Weights of a small transformer language model.
Training: 398M tokens, 6075 steps.
MLP neurons of a small language model. Each row is named by its layer, matrix (up: input weights; down: output weights) and neuron, and shows model dimensions 64-191. Each number is 50 + 10 x the weight over its row's rms, rounded and kept within 0 to 99.
Before each neuron's rows, "fires after" lists the tokens most often just before its 100 highest values on Wikipedia text that the model never trained on. A number after a token or word is its count.

fires after: " " 71, " (" 7, "–" 5, " \"" 4
L5.up238:48 61 34 49 54 41 57 77 37 53 35 59 29 29 65 77 58 56 66 49 32 47 74 38 44 46 47 47 31 47 46 47 33 37 57 70 32 63 35 45 40 42 44 66 45 56 49 66 57 53 60 49 45 51 45 55 49 45 51 54 47 67 43 58 54 72 44 59 36 45 62 50 46 50 43 50 44 55 49 40 41 56 47 44 61 47 48 46 39 44 37 44 52 46 58 37 59 44 54 58 41 49 59 46 59 43 53 58 63 63 43 33 28 72 38 24 56 50 54 52 61 66 40 60 57 46 59 30
L5.down238:47 33 58 56 51 45 61 53 50 43 51 57 47 62 51 55 46 47 30 36 58 60 35 51 61 64 46 43 50 57 49 53 68 56 46 29 54 54 47 46 67 55 74 45 46 57 49 61 43 42 43 48 62 59 51 48 58 34 50 42 58 46 56 61 60 40 57 47 62 53 28 37 48 49 56 46 35 54 55 49 66 52 30 37 36 49 56 40 63 54 50 51 48 40 40 55 56 45 42 64 41 45 61 49 50 73 58 37 59 46 64 38 59 43 68 52 45 47 45 38 34 45 48 45 36 59 46 50

fires after: " " 51, " the" 11
L3.up38:33 43 42 41 65 59 54 64 49 48 38 46 31 60 53 63 47 49 50 47 48 51 46 58 64 64 44 44 60 58 30 43 64 52 58 44 41 42 40 24 32 54 48 65 60 68 46 48 48 54 47 49 60 42 42 52 62 49 54 67 57 52 54 37 63 71 48 57 63 50 56 49 69 67 29 47 51 27 62 53 12 41 52 32 34 49 37 37 56 56 62 46 34 68 53 55 54 60 44 56 53 40 42 55 51 50 48 50 52 52 55 36 51 65 62 41 35 67 51 52 52 37 47 58 51 43 55 64
L3.down38:60 42 58 47 37 47 56 45 48 51 57 60 55 46 49 42 43 44 48 45 50 30 66 57 46 35 60 55 53 61 62 41 34 49 42 57 60 58 69 47 34 41 26 58 43 47 37 52 42 51 56 44 46 57 49 37 45 48 31 55 55 70 40 47 50 55 38 39 53 50 44 60 49 58 54 53 49 45 57 46 67 39 52 68 59 64 51 37 49 43 26 47 66 52 56 50 59 53 45 45 61 35 29 77 27 45 48 45 51 42 52 43 43 55 63 52 40 32 51 45 51 65 61 52 63 55 58 54

fires after: " " 58, "s" 8
L3.up937:72 53 53 72 48 40 46 60 38 61 52 36 50 49 68 60 43 44 41 33 57 56 45 51 43 57 41 55 36 43 57 53 53 46 47 35 66 59 53 21 46 43 52 48 49 56 36 65 49 40 52 64 49 50 57 41 47 49 42 51 61 45 36 44 55 59 70 62 55 48 50 62 51 45 36 48 61 35 70 53 23 42 42 29 57 33 64 55 54 61 51 34 43 44 44 54 56 51 50 50 53 51 50 63 48 48 43 49 68 50 52 56 56 64 33 38 61 50 49 38 58 51 55 54 37 50 61 52
L3.down937:29 52 47 56 58 34 41 42 48 53 47 52 27 39 64 51 51 50 57 54 65 49 63 67 35 42 41 47 39 43 50 48 47 58 61 59 56 47 58 35 44 42 41 51 45 48 55 57 43 71 71 39 56 37 44 54 41 40 33 48 46 59 60 60 54 47 45 54 50 55 62 69 49 64 52 49 43 45 57 66 26 57 54 63 45 45 55 70 64 60 51 45 48 40 49 43 48 48 41 58 52 68 58 51 22 58 46 39 58 57 51 59 40 36 41 45 56 61 63 32 44 44 61 41 26 53 37 73

fires after: " " 61
L3.up559:59 65 51 57 51 44 41 67 42 58 67 58 48 59 63 48 42 41 56 48 39 66 67 60 30 42 42 41 67 50 56 55 63 50 70 59 42 67 57 46 39 67 48 44 18 52 41 61 61 59 43 34 39 51 34 38 46 61 56 50 50 56 52 47 55 58 53 53 59 48 36 60 32 45 43 48 49 42 59 53 42 70 35 63 47 60 58 56 58 52 40 43 45 55 45 44 59 52 60 35 45 59 56 61 51 36 45 71 72 31 26 52 45 50 45 40 69 59 61 36 44 51 47 61 42 39 48 63
L3.down559:58 56 64 49 67 55 46 41 62 56 38 57 57 52 49 45 45 36 64 42 39 60 53 46 63 61 49 57 55 57 41 45 43 51 57 42 51 54 46 46 47 70 67 66 56 31 54 45 56 71 50 33 64 55 29 42 55 53 67 29 63 55 51 45 50 46 66 48 39 54 36 54 46 50 37 38 29 42 51 55 40 35 77 60 45 40 58 48 60 34 35 48 63 55 40 41 60 47 55 50 42 46 45 45 60 49 42 41 65 53 45 63 32 33 46 29 66 54 36 59 48 63 56 51 50 39 44 45

fires after: "s" 28, " Z" 14, "1" 9, "B" 6, "Z" 5, " can" 5
L8.up491:61 54 50 44 41 52 66 32 58 44 38 54 44 57 47 61 45 59 60 54 43 31 48 44 42 46 70 80 38 53 46 29 33 61 50 52 53 50 50 72 55 52 51 46 40 52 42 34 76 46 50 38 47 39 64 54 49 42 38 45 25 52 47 60 47 52 54 48 55 49 54 51 58 55 62 56 60 59 48 44 41 63 42 38 55 66 38 46 67 60 67 46 57 58 58 51 57 53 53 55 53 53 55 53 61 28 38 49 68 53 57 38 42 54 61 62 49 52 47 37 35 56 64 36 42 38 46 55
L8.down491:40 45 74 62 54 65 49 44 31 46 54 32 50 63 57 29 42 53 50 62 45 68 76 43 50 49 40 52 40 58 51 56 54 47 46 39 64 42 42 43 53 54 78 62 52 63 49 39 53 57 47 66 39 55 59 54 49 64 38 54 42 44 64 34 37 53 51 48 49 56 54 41 31 66 51 68 72 36 65 45 58 73 42 47 55 56 63 50 41 55 59 60 57 59 29 50 42 66 53 61 52 61 48 32 49 63 36 41 52 59 59 45 55 58 42 46 47 41 47 61 40 46 53 53 51 60 47 55

fires after: " the" 49, " Marine" 6, " I" 6, " O" 4, " The" 4
L5.up929:44 68 44 61 29 37 51 50 61 59 38 35 35 46 40 57 49 59 45 50 41 43 38 49 40 51 36 53 60 55 52 40 55 50 61 46 47 44 56 60 44 29 56 39 52 52 49 71 42 61 56 44 57 44 47 50 51 51 39 36 54 34 41 25 55 58 27 35 56 75 52 38 53 61 50 60 55 52 66 67 52 54 47 59 60 63 46 66 39 45 55 62 50 60 62 52 35 51 54 50 46 46 24 49 41 44 50 53 51 48 51 41 47 47 36 44 29 54 41 47 62 45 36 51 56 51 56 41
L5.down929:49 49 45 42 50 25 56 56 31 47 69 48 44 43 48 56 55 56 34 39 65 50 53 46 69 40 71 56 40 41 32 69 50 54 41 32 51 48 58 54 57 48 46 54 38 43 55 42 43 52 48 51 60 66 29 48 41 60 55 47 57 57 41 45 45 64 44 44 43 56 46 51 46 66 61 48 33 52 55 57 45 39 39 51 50 74 73 46 55 53 48 47 58 39 56 51 41 40 38 35 33 61 49 53 32 49 47 53 65 45 56 50 45 63 62 56 43 56 39 42 45 32 40 54 58 58 38 52

fires after: " " 95
L5.up491:45 64 43 43 51 36 45 39 42 47 60 36 59 29 59 49 38 44 59 45 65 37 52 58 55 39 27 31 46 56 57 43 66 36 37 39 68 39 39 33 61 64 44 44 45 60 58 55 59 49 31 67 62 24 61 42 42 63 40 44 38 46 35 56 55 37 58 43 54 56 55 62 43 64 40 50 59 49 55 57 22 46 58 39 48 47 53 57 59 59 38 53 46 51 69 41 40 50 72 50 43 53 38 61 44 56 41 54 51 55 49 40 46 42 57 45 60 43 48 51 53 63 44 40 62 51 49 47
L5.down491:28 25 53 47 58 54 48 52 45 42 52 65 48 35 47 46 49 53 52 36 42 60 43 51 47 33 53 34 48 44 61 54 53 61 38 55 43 49 63 50 51 47 41 51 41 35 50 50 41 62 39 54 39 52 47 37 29 52 53 51 39 55 48 27 54 45 46 20 40 61 50 53 46 53 37 60 48 46 48 54 45 59 41 49 65 42 62 43 53 48 54 49 47 53 57 53 52 41 25 48 42 65 62 47 50 35 60 35 54 46 44 62 35 43 54 40 57 54 60 56 68 82 42 62 45 51 41 49

fires after: "," 30, "." 18, " U" 6, ";" 5, ":" 4
L5.up1003:69 44 32 44 55 64 55 51 35 53 45 48 30 46 65 55 53 60 47 45 45 63 45 69 48 41 53 57 60 48 53 72 63 47 39 48 41 27 59 60 57 54 43 55 54 61 41 50 57 37 49 43 48 46 59 62 53 38 59 49 47 51 34 42 42 54 80 39 50 75 49 57 57 51 35 45 50 71 49 49 58 47 37 41 53 48 45 38 43 52 52 38 39 54 39 56 49 28 64 60 48 48 52 40 52 56 42 46 53 54 39 50 53 54 36 52 45 41 43 51 39 49 37 51 56 43 61 38
L5.down1003:60 58 64 44 56 60 40 55 57 44 30 55 74 62 66 40 51 44 35 45 69 47 52 58 36 63 46 49 53 52 38 37 52 62 30 32 58 50 60 45 55 40 40 55 59 53 62 53 46 39 70 53 59 48 56 39 43 35 45 52 42 47 48 51 41 31 32 57 44 32 50 52 50 43 54 67 55 56 44 56 41 36 47 52 63 70 43 49 38 50 56 63 64 41 41 38 46 52 64 55 76 60 44 59 77 51 47 61 65 62 45 56 53 34 61 55 67 56 69 50 35 67 51 44 52 49 42 34

fires after: " " 19, "P" 16, "–" 15, "0" 11, " Z" 6, " S" 6
L7.up599:43 59 51 46 56 63 56 52 36 49 47 44 48 46 57 60 38 48 48 43 50 49 61 63 48 56 39 58 50 54 47 59 51 62 47 33 51 54 57 38 67 57 50 55 52 59 59 60 53 44 58 49 52 49 50 44 51 58 52 56 54 59 50 52 41 46 47 39 72 55 52 62 24 55 49 59 56 51 44 56 66 68 29 35 59 48 49 59 41 46 42 51 42 62 59 55 49 64 53 42 49 49 57 33 54 50 14 71 45 23 42 48 50 48 46 55 36 45 52 47 45 46 38 47 31 56 42 93
L7.down599:55 53 41 49 66 46 58 56 47 36 53 61 72 47 42 53 48 57 73 52 50 52 58 67 44 38 49 42 37 46 49 37 45 55 41 53 56 64 45 41 44 53 54 67 51 68 64 67 51 46 53 38 64 35 50 56 44 48 54 64 59 72 42 64 63 63 48 45 46 53 63 49 50 51 58 54 60 41 35 50 55 50 35 31 53 50 46 59 36 63 29 48 46 38 51 43 59 43 50 46 39 49 46 53 34 59 41 71 45 41 54 47 47 43 51 37 58 40 66 44 52 43 51 64 50 46 45 38

fires after: "." 25, "," 15, " L" 9, " W" 7, " |" 6
L5.up472:41 35 47 49 30 62 47 41 39 56 53 57 64 53 40 44 47 61 65 45 51 54 50 48 21 61 58 45 40 59 38 61 62 38 39 53 54 45 56 57 35 34 44 31 42 62 48 57 47 40 49 52 61 60 40 65 37 38 48 61 53 44 53 43 53 39 51 46 52 65 37 45 54 48 41 65 51 75 59 50 59 34 48 45 35 43 49 59 45 72 32 46 46 46 56 57 44 39 36 60 52 43 49 43 31 51 41 45 50 49 34 44 51 55 36 37 51 47 48 58 55 55 50 45 59 50 47 48
L5.down472:55 34 47 48 34 37 55 44 44 55 35 44 57 62 52 43 44 21 38 28 52 36 53 55 56 56 38 49 62 73 58 45 47 49 41 49 56 41 53 59 73 58 62 50 40 77 38 61 47 58 47 55 42 51 43 41 63 45 55 63 49 69 52 61 45 51 47 43 52 46 46 76 38 35 53 42 48 24 47 40 50 46 49 65 65 41 68 35 43 39 53 54 48 59 61 54 64 73 38 36 35 49 64 59 43 48 55 59 46 39 59 59 44 52 65 55 44 45 71 53 30 45 43 57 57 45 44 45

fires after: "1" 34, "2" 19, "9" 11
L8.up13:67 60 55 39 55 69 36 40 39 41 38 51 45 57 46 63 63 46 47 55 53 42 72 62 48 63 38 47 51 39 38 43 45 45 56 46 30 55 48 53 38 30 58 56 47 57 48 51 60 43 32 36 64 53 53 43 48 47 37 46 47 52 34 48 63 47 43 57 61 53 63 57 42 45 57 46 46 71 42 58 40 48 62 56 61 53 65 22 41 38 54 60 60 61 42 34 52 75 47 49 50 50 64 61 45 42 39 51 54 59 63 54 39 68 31 43 34 46 47 58 77 44 60 43 53 48 60 38
L8.down13:40 57 68 57 41 55 50 41 41 53 61 42 39 72 36 58 43 30 71 41 28 60 49 53 31 62 36 43 51 47 39 58 61 53 44 42 38 38 58 61 54 53 56 64 64 50 47 35 75 56 49 68 42 56 54 48 62 56 51 53 54 51 51 56 48 41 55 46 51 43 55 59 39 41 50 50 55 45 56 56 45 60 60 54 45 44 47 27 41 52 62 59 58 57 45 36 44 46 50 56 57 58 31 43 58 47 39 36 64 56 54 53 33 18 43 43 46 64 45 40 47 38 57 43 50 71 59 76

fires after: " the" 29, " in" 28, " " 12
L5.up706:42 66 45 41 53 47 55 33 49 51 34 34 50 64 53 44 61 44 42 48 50 52 79 69 43 53 45 63 48 49 59 54 46 55 55 43 46 64 45 45 39 55 35 29 43 57 54 62 46 59 53 47 50 60 52 39 45 55 64 42 38 54 35 57 50 62 57 36 66 57 66 48 36 54 67 46 29 31 85 49 46 42 48 42 53 56 35 44 70 47 50 46 56 51 56 45 68 47 49 42 53 49 57 57 46 48 42 65 66 59 49 36 46 26 57 39 40 59 35 41 51 57 57 58 49 35 51 52
L5.down706:69 25 54 54 51 49 55 53 39 54 46 35 51 53 50 53 46 58 31 36 52 44 51 51 62 71 35 47 46 49 62 60 48 63 44 46 51 60 53 56 41 71 47 49 33 50 60 45 48 52 53 35 46 52 28 46 39 47 71 30 61 53 52 50 68 33 61 48 49 59 39 42 56 56 47 55 38 52 51 22 54 39 40 46 34 60 55 48 31 54 36 56 69 52 49 50 49 50 58 47 67 43 71 48 57 44 22 50 61 70 53 47 47 43 56 64 38 44 49 55 63 43 51 44 53 49 47 46

fires after: " " 28, "." 26, "–" 13, " (" 9, " re" 6, " con" 4
L5.up649:41 62 50 57 35 50 56 57 43 49 47 47 47 46 45 58 58 51 40 29 44 50 68 32 46 42 68 48 59 41 56 54 50 53 57 33 55 57 48 54 56 51 55 57 51 54 46 49 45 46 37 52 46 29 49 42 44 41 55 41 59 28 47 50 38 50 57 42 55 47 76 58 43 33 58 42 24 51 80 54 58 42 56 54 46 65 41 42 42 57 55 41 62 64 58 60 21 47 43 50 66 53 44 50 54 50 54 52 70 32 46 43 63 51 45 45 53 61 24 46 62 58 53 47 45 55 51 53
L5.down649:53 47 49 55 39 61 29 62 48 53 39 53 55 58 61 69 51 53 40 52 50 51 45 42 40 45 53 44 56 34 76 36 36 52 53 56 55 61 37 49 60 54 54 52 61 58 32 70 56 52 46 41 50 52 36 52 38 34 44 36 80 46 58 47 55 67 50 58 31 60 35 42 43 46 50 38 53 42 52 58 63 39 43 57 54 41 68 46 42 60 50 47 38 36 41 60 61 35 66 40 54 58 62 41 40 34 44 47 47 45 54 24 58 43 48 45 41 39 38 65 55 70 53 60 45 72 54 34

fires after: " |" 49, ";" 11, "1" 7
L8.up620:61 56 55 41 63 28 43 54 57 49 48 32 69 40 44 58 36 41 46 61 32 43 34 60 45 51 58 44 80 38 46 64 48 47 45 69 43 38 44 51 43 51 59 54 64 40 42 53 36 35 56 36 51 70 36 47 45 46 48 61 47 60 49 53 58 50 72 43 39 37 37 37 63 43 36 61 45 54 50 61 61 58 50 47 63 51 40 57 67 38 57 52 36 47 61 54 39 53 50 46 53 55 48 18 50 47 53 61 56 55 30 57 66 58 43 50 57 43 31 46 51 67 49 64 37 43 58 60
L8.down620:62 48 44 47 73 32 60 45 67 47 33 62 50 40 42 65 60 53 71 48 51 48 38 31 43 59 52 61 54 60 70 49 58 57 27 48 48 67 37 52 61 41 50 65 47 48 50 56 47 53 64 75 53 48 38 65 42 37 27 65 46 43 51 42 40 33 43 39 51 42 60 50 63 40 38 51 44 32 61 66 51 53 51 54 45 52 54 67 37 43 48 49 72 51 41 39 22 53 63 48 45 37 29 61 42 63 30 39 33 43 69 44 55 56 53 49 38 43 52 31 50 55 48 49 62 48 46 54

fires after: "0" 23, " I" 18, " the" 8, " a" 7, "I" 4
L7.up194:45 60 60 44 48 43 49 52 56 43 37 50 54 46 48 54 52 41 52 47 51 31 46 71 45 63 42 30 68 38 49 61 54 48 45 57 65 39 48 66 41 41 44 53 52 43 53 48 44 60 61 66 59 54 55 28 51 57 69 47 33 45 39 22 52 39 58 51 56 55 46 35 59 54 56 47 65 51 63 58 65 48 43 44 47 49 44 58 45 58 52 49 59 52 45 63 62 43 45 45 35 46 45 47 37 50 56 50 50 56 57 51 71 39 64 55 65 37 68 55 60 58 48 54 56 44 47 45
L7.down194:60 53 55 55 36 40 34 52 56 54 55 63 39 49 51 51 61 59 52 46 48 49 46 39 58 48 44 55 35 34 42 60 50 48 67 26 34 40 54 36 68 59 69 59 46 41 44 54 61 33 27 53 67 62 46 59 37 57 43 72 47 47 63 56 35 58 47 45 56 49 64 46 50 67 33 26 59 59 57 50 54 41 71 44 53 56 50 46 54 84 46 77 53 48 41 48 36 43 58 61 36 67 51 39 47 45 54 60 67 55 68 45 55 68 52 47 44 53 36 50 58 47 63 41 58 53 46 55

fires after: " P" 15, " Sch" 15, " " 12, "P" 10, " E" 9, " C" 7
L8.up170:57 50 50 44 48 59 42 66 41 56 57 53 42 59 46 26 47 26 58 56 74 52 47 39 41 60 53 42 40 51 42 47 52 44 61 53 46 58 43 36 41 49 34 55 38 48 48 50 47 53 39 42 45 31 45 48 50 53 32 67 47 54 51 63 54 50 44 48 60 39 55 57 49 38 47 59 59 52 40 38 43 55 52 48 48 61 47 53 63 45 58 47 36 45 56 45 55 52 57 46 60 60 60 68 47 55 39 56 54 37 57 27 57 40 65 53 57 45 58 69 48 44 32 48 45 55 47 58
L8.down170:34 59 50 48 35 50 66 71 40 40 53 49 43 58 61 53 37 50 45 38 55 64 50 57 36 40 46 37 50 58 48 46 56 52 49 58 55 70 41 42 57 61 47 44 41 63 59 63 47 51 54 59 68 47 39 36 52 42 44 50 44 42 84 53 44 48 56 39 54 55 71 48 35 61 44 55 45 56 44 54 38 41 36 47 56 65 70 42 54 42 57 56 59 61 45 40 40 68 32 31 54 42 50 63 45 67 53 57 55 49 63 32 24 57 44 44 60 44 62 55 40 70 50 41 49 54 48 34

fires after: "," 22, "e" 17, " E" 16, ":" 12, "al" 10, "li" 4
L7.up862:73 47 46 43 40 62 52 59 36 44 41 45 33 42 38 59 20 63 54 48 42 52 60 50 60 43 42 55 55 41 40 37 58 49 44 61 43 41 63 50 39 31 48 38 48 44 52 63 54 51 46 57 44 58 45 41 48 39 44 55 70 35 30 38 39 53 54 47 40 46 43 45 43 51 40 53 41 72 66 43 47 51 62 60 47 55 44 34 66 57 53 42 43 48 56 51 46 55 41 45 46 41 45 71 71 48 58 51 69 48 47 35 60 49 69 65 41 47 42 53 41 35 44 57 55 50 69 40
L7.down862:49 46 49 55 59 51 49 59 35 43 57 67 59 26 34 54 60 71 43 40 46 47 39 57 59 47 47 51 39 57 32 61 56 44 55 57 65 59 58 50 48 69 49 59 55 58 62 35 61 53 50 45 57 46 50 33 36 53 45 47 52 64 60 51 54 40 31 32 55 55 47 61 51 63 52 51 54 44 42 44 51 61 47 51 30 51 45 44 53 43 59 48 42 51 50 52 41 61 57 51 45 54 67 67 46 64 31 47 52 42 53 32 19 47 63 35 36 70 31 54 63 44 63 37 58 53 50 45

fires after: " " 43, " re" 17, "D" 4
L5.up307:44 62 50 52 61 85 48 49 48 45 36 37 54 61 68 51 59 36 33 31 38 74 50 32 44 43 61 60 54 52 65 53 57 48 47 71 68 49 52 53 44 49 55 55 26 51 57 43 36 71 35 44 56 35 56 51 43 42 43 51 47 32 48 71 26 58 39 58 60 42 46 51 33 36 47 72 57 38 66 48 47 50 66 67 42 52 46 40 47 47 55 35 59 60 66 48 51 57 54 55 50 62 42 43 49 47 42 44 48 42 43 59 60 42 45 38 50 59 47 45 49 56 35 60 24 52 51 45
L5.down307:46 54 59 41 49 53 32 57 35 63 70 39 54 52 59 60 72 61 55 39 54 56 44 37 49 49 34 49 46 35 56 44 51 69 52 49 73 49 47 36 44 37 53 24 53 60 51 39 34 43 52 48 58 44 56 54 56 70 43 53 49 21 48 58 42 39 50 70 22 45 66 54 46 55 46 61 51 70 57 57 62 52 66 59 55 47 41 51 45 56 46 67 59 51 53 42 48 50 68 51 52 59 35 48 55 49 47 50 50 43 45 55 45 48 50 52 48 32 42 52 67 62 72 37 43 62 56 41

fires after: "2" 30, "1" 13, " Sa" 8, "T" 5
L7.up121:45 44 47 32 33 58 30 39 54 70 38 63 25 33 53 58 62 56 42 39 70 39 55 69 54 48 55 58 59 47 34 45 55 58 46 46 44 59 46 39 52 41 46 64 63 45 65 48 50 47 41 61 38 51 55 51 35 35 56 42 46 59 20 48 49 60 57 44 65 40 64 51 43 38 54 51 43 69 47 55 53 52 45 33 41 50 39 39 47 42 50 45 68 69 46 53 50 42 53 47 61 54 50 49 45 58 38 70 54 57 32 43 50 66 34 55 37 58 29 53 44 34 39 45 65 48 61 48
L7.down121:65 61 56 64 51 46 51 36 51 50 31 49 43 49 47 69 51 47 49 52 71 44 59 64 54 48 50 51 34 37 42 60 67 38 72 48 46 49 55 63 47 73 57 55 44 64 46 50 75 38 50 52 54 56 38 42 52 49 52 56 51 37 69 58 48 56 55 44 61 43 59 51 44 26 36 68 42 49 46 53 58 23 60 37 41 59 49 55 37 54 54 43 38 39 37 58 49 48 77 49 47 57 54 55 60 60 45 38 43 45 65 42 48 28 44 49 71 56 77 34 64 67 36 60 57 41 45 44

fires after: " " 32, " the" 11, " in" 6, " a" 5, " re" 5
L7.up806:47 44 61 40 56 50 62 51 59 53 43 31 45 43 36 62 72 79 60 36 56 49 48 38 52 35 55 52 61 54 45 66 41 46 57 48 47 46 53 43 56 55 43 56 41 55 64 59 56 41 59 49 60 48 38 35 42 52 44 49 53 70 63 44 50 38 58 54 73 47 52 64 60 67 46 42 51 32 57 58 35 49 51 43 37 59 53 36 53 63 52 36 69 39 61 71 54 45 46 38 51 42 43 44 51 51 51 53 43 54 44 60 32 59 54 55 39 66 44 47 31 45 59 53 50 35 62 56
L7.down806:59 53 50 49 50 69 43 48 42 59 50 42 50 40 47 50 61 37 73 60 37 42 58 50 39 55 21 57 56 41 65 24 47 54 59 52 50 66 69 31 40 50 50 50 67 30 60 52 64 50 37 63 52 38 35 41 55 53 47 35 41 57 53 42 64 32 64 56 30 39 54 52 46 49 36 53 46 46 43 59 58 41 37 38 54 53 45 57 50 47 58 70 48 56 47 52 56 43 63 61 56 61 42 54 50 24 43 56 50 69 44 63 55 47 46 42 42 55 54 51 45 42 40 36 53 59 62 45

fires after: " |" 39, " did" 8, "---|---|---|---|" 5, "," 5, " would" 4
L8.up1014:54 55 41 47 23 56 49 53 50 53 58 43 59 50 39 42 47 57 61 54 36 43 37 67 51 50 56 54 50 54 48 53 63 49 29 46 68 43 39 47 40 49 59 53 42 48 63 28 44 49 51 58 53 34 60 48 54 46 51 61 59 42 49 41 56 45 54 62 57 61 44 55 57 48 36 63 52 66 50 58 49 65 58 29 50 53 50 58 58 48 58 37 56 43 59 41 52 38 51 50 49 56 61 46 53 50 32 50 26 57 43 43 37 45 45 57 44 52 29 68 51 67 48 55 58 69 46 57
L8.down1014:51 54 45 63 59 46 50 41 41 38 39 59 63 56 49 41 46 55 43 54 48 47 41 59 30 53 49 42 56 40 40 75 45 64 44 43 18 40 47 56 66 56 41 56 60 58 49 58 52 51 66 59 36 39 56 45 49 49 43 66 37 47 64 67 47 48 47 41 37 30 38 56 52 46 62 64 46 53 55 46 47 49 48 47 34 44 61 29 53 42 47 62 32 61 64 54 42 46 48 35 54 53 30 45 57 56 52 51 80 60 53 55 43 51 44 50 53 43 66 40 47 58 52 51 46 56 51 58

fires after: "," 45, "." 6, "ship" 5, ":" 4, " of" 4
L5.up438:50 47 57 23 81 63 39 51 52 68 55 53 53 46 53 55 41 29 29 51 36 44 42 55 60 62 36 35 62 68 50 55 39 24 47 56 51 45 50 61 47 33 43 59 48 51 58 56 47 57 52 54 40 52 47 52 60 50 58 49 54 36 34 55 39 49 62 50 54 51 56 45 39 37 50 41 42 46 55 31 62 51 44 62 45 59 41 50 57 68 50 48 47 68 52 61 40 69 55 26 48 50 54 39 50 55 49 46 61 38 44 56 55 49 65 62 52 45 42 50 61 33 43 46 65 37 46 50
L5.down438:38 42 44 62 48 51 63 54 29 39 51 55 64 56 49 57 28 46 83 55 37 63 40 46 52 56 59 45 48 40 39 37 55 53 44 70 52 52 56 35 41 58 54 20 50 51 47 71 59 33 53 43 64 56 62 32 52 56 47 45 52 58 51 57 39 47 50 31 39 56 39 58 71 50 29 58 57 50 56 60 50 49 42 35 69 38 28 48 50 29 51 45 35 51 71 43 46 47 57 51 50 49 46 56 57 58 50 36 43 44 56 26 44 46 54 51 62 47 49 41 42 64 61 66 50 55 54 45

fires after: "s" 24, "3" 16, "1" 13, "2" 9, "4" 7, "5" 5
L8.up584:53 51 52 57 50 64 60 44 41 54 39 36 37 43 63 40 52 46 48 42 55 31 48 49 40 45 36 64 51 44 32 62 43 69 47 46 42 37 42 43 45 40 50 55 44 39 57 42 45 47 57 36 52 59 46 28 30 58 24 41 52 56 46 49 39 59 43 52 68 47 45 46 53 50 49 55 31 66 42 40 65 52 42 46 70 54 54 59 51 65 56 49 54 55 52 33 68 56 43 56 49 44 63 58 49 52 40 35 56 57 69 48 60 55 71 52 49 65 42 55 63 60 51 36 56 53 52 67
L8.down584:47 55 52 54 52 44 49 47 51 44 82 57 88 40 50 64 58 44 48 55 64 59 44 50 42 51 51 54 38 50 52 47 51 50 45 47 53 48 28 47 63 60 36 45 53 57 54 52 37 46 32 53 50 43 54 50 50 52 26 57 51 59 43 52 61 41 67 54 59 51 45 60 64 51 57 56 60 39 53 58 52 60 49 40 39 51 55 51 38 35 50 65 37 61 51 46 50 42 57 45 41 51 65 52 44 39 58 56 38 48 36 51 34 53 37 34 30 47 48 47 71 40 49 35 58 42 45 29

fires after: " re" 28, " (" 15, "-" 12, "==" 6, "\n" 6, " |" 6
L8.up967:49 38 46 47 41 59 63 68 49 41 27 61 43 42 66 45 55 59 49 28 39 57 28 58 29 55 44 51 63 57 53 63 38 41 65 58 44 61 62 55 47 44 57 49 44 25 52 52 28 46 41 50 54 58 47 44 65 37 60 65 31 54 51 57 36 42 42 71 53 49 43 51 55 65 35 55 63 44 42 54 42 46 65 56 57 51 59 62 52 52 67 49 50 32 54 48 41 57 70 46 73 63 48 51 45 48 41 42 52 45 57 47 54 38 48 20 59 52 40 47 48 57 48 45 44 44 85 51
L8.down967:51 43 67 60 35 39 61 34 37 45 50 66 53 48 59 65 36 61 32 57 49 58 49 40 46 28 61 63 52 30 50 51 64 42 30 56 37 52 55 53 49 46 44 59 51 45 51 44 24 58 35 46 45 53 50 63 52 54 49 53 28 51 42 58 39 50 58 52 44 43 58 51 53 45 34 63 34 54 52 43 45 44 58 43 40 48 39 54 46 44 62 45 47 46 48 47 39 50 30 56 59 52 69 59 33 71 49 48 55 41 38 62 48 50 29 51 53 42 42 34 46 53 63 34 56 61 51 56

fires after: " |" 56, ";" 6
L7.up454:57 47 57 51 50 69 71 39 54 38 29 45 32 34 54 46 47 44 54 52 53 42 31 62 64 48 57 54 52 52 33 68 50 70 44 59 46 37 42 47 50 40 47 40 47 39 48 48 39 54 52 59 55 44 48 53 41 51 61 59 53 77 40 58 46 54 63 40 56 41 39 44 63 39 42 39 53 44 41 44 70 47 39 50 49 63 44 61 52 55 58 44 42 51 45 58 53 53 57 63 43 52 63 39 23 33 47 40 62 66 42 39 52 53 43 50 40 51 43 44 56 50 42 68 46 55 51 38
L7.down454:56 46 66 63 55 42 48 53 52 51 52 54 62 37 36 71 46 33 46 47 56 41 43 44 59 50 64 57 56 66 53 70 70 65 29 48 64 66 43 39 49 51 57 57 51 60 37 43 28 49 52 57 56 61 46 46 34 42 26 65 49 42 39 50 43 48 50 64 32 49 35 49 43 63 45 68 45 57 57 57 62 49 52 40 63 52 40 44 30 60 41 33 58 31 53 37 41 50 41 44 61 66 30 51 39 54 50 48 57 40 46 35 62 53 53 36 49 31 47 41 48 50 66 62 52 56 49 75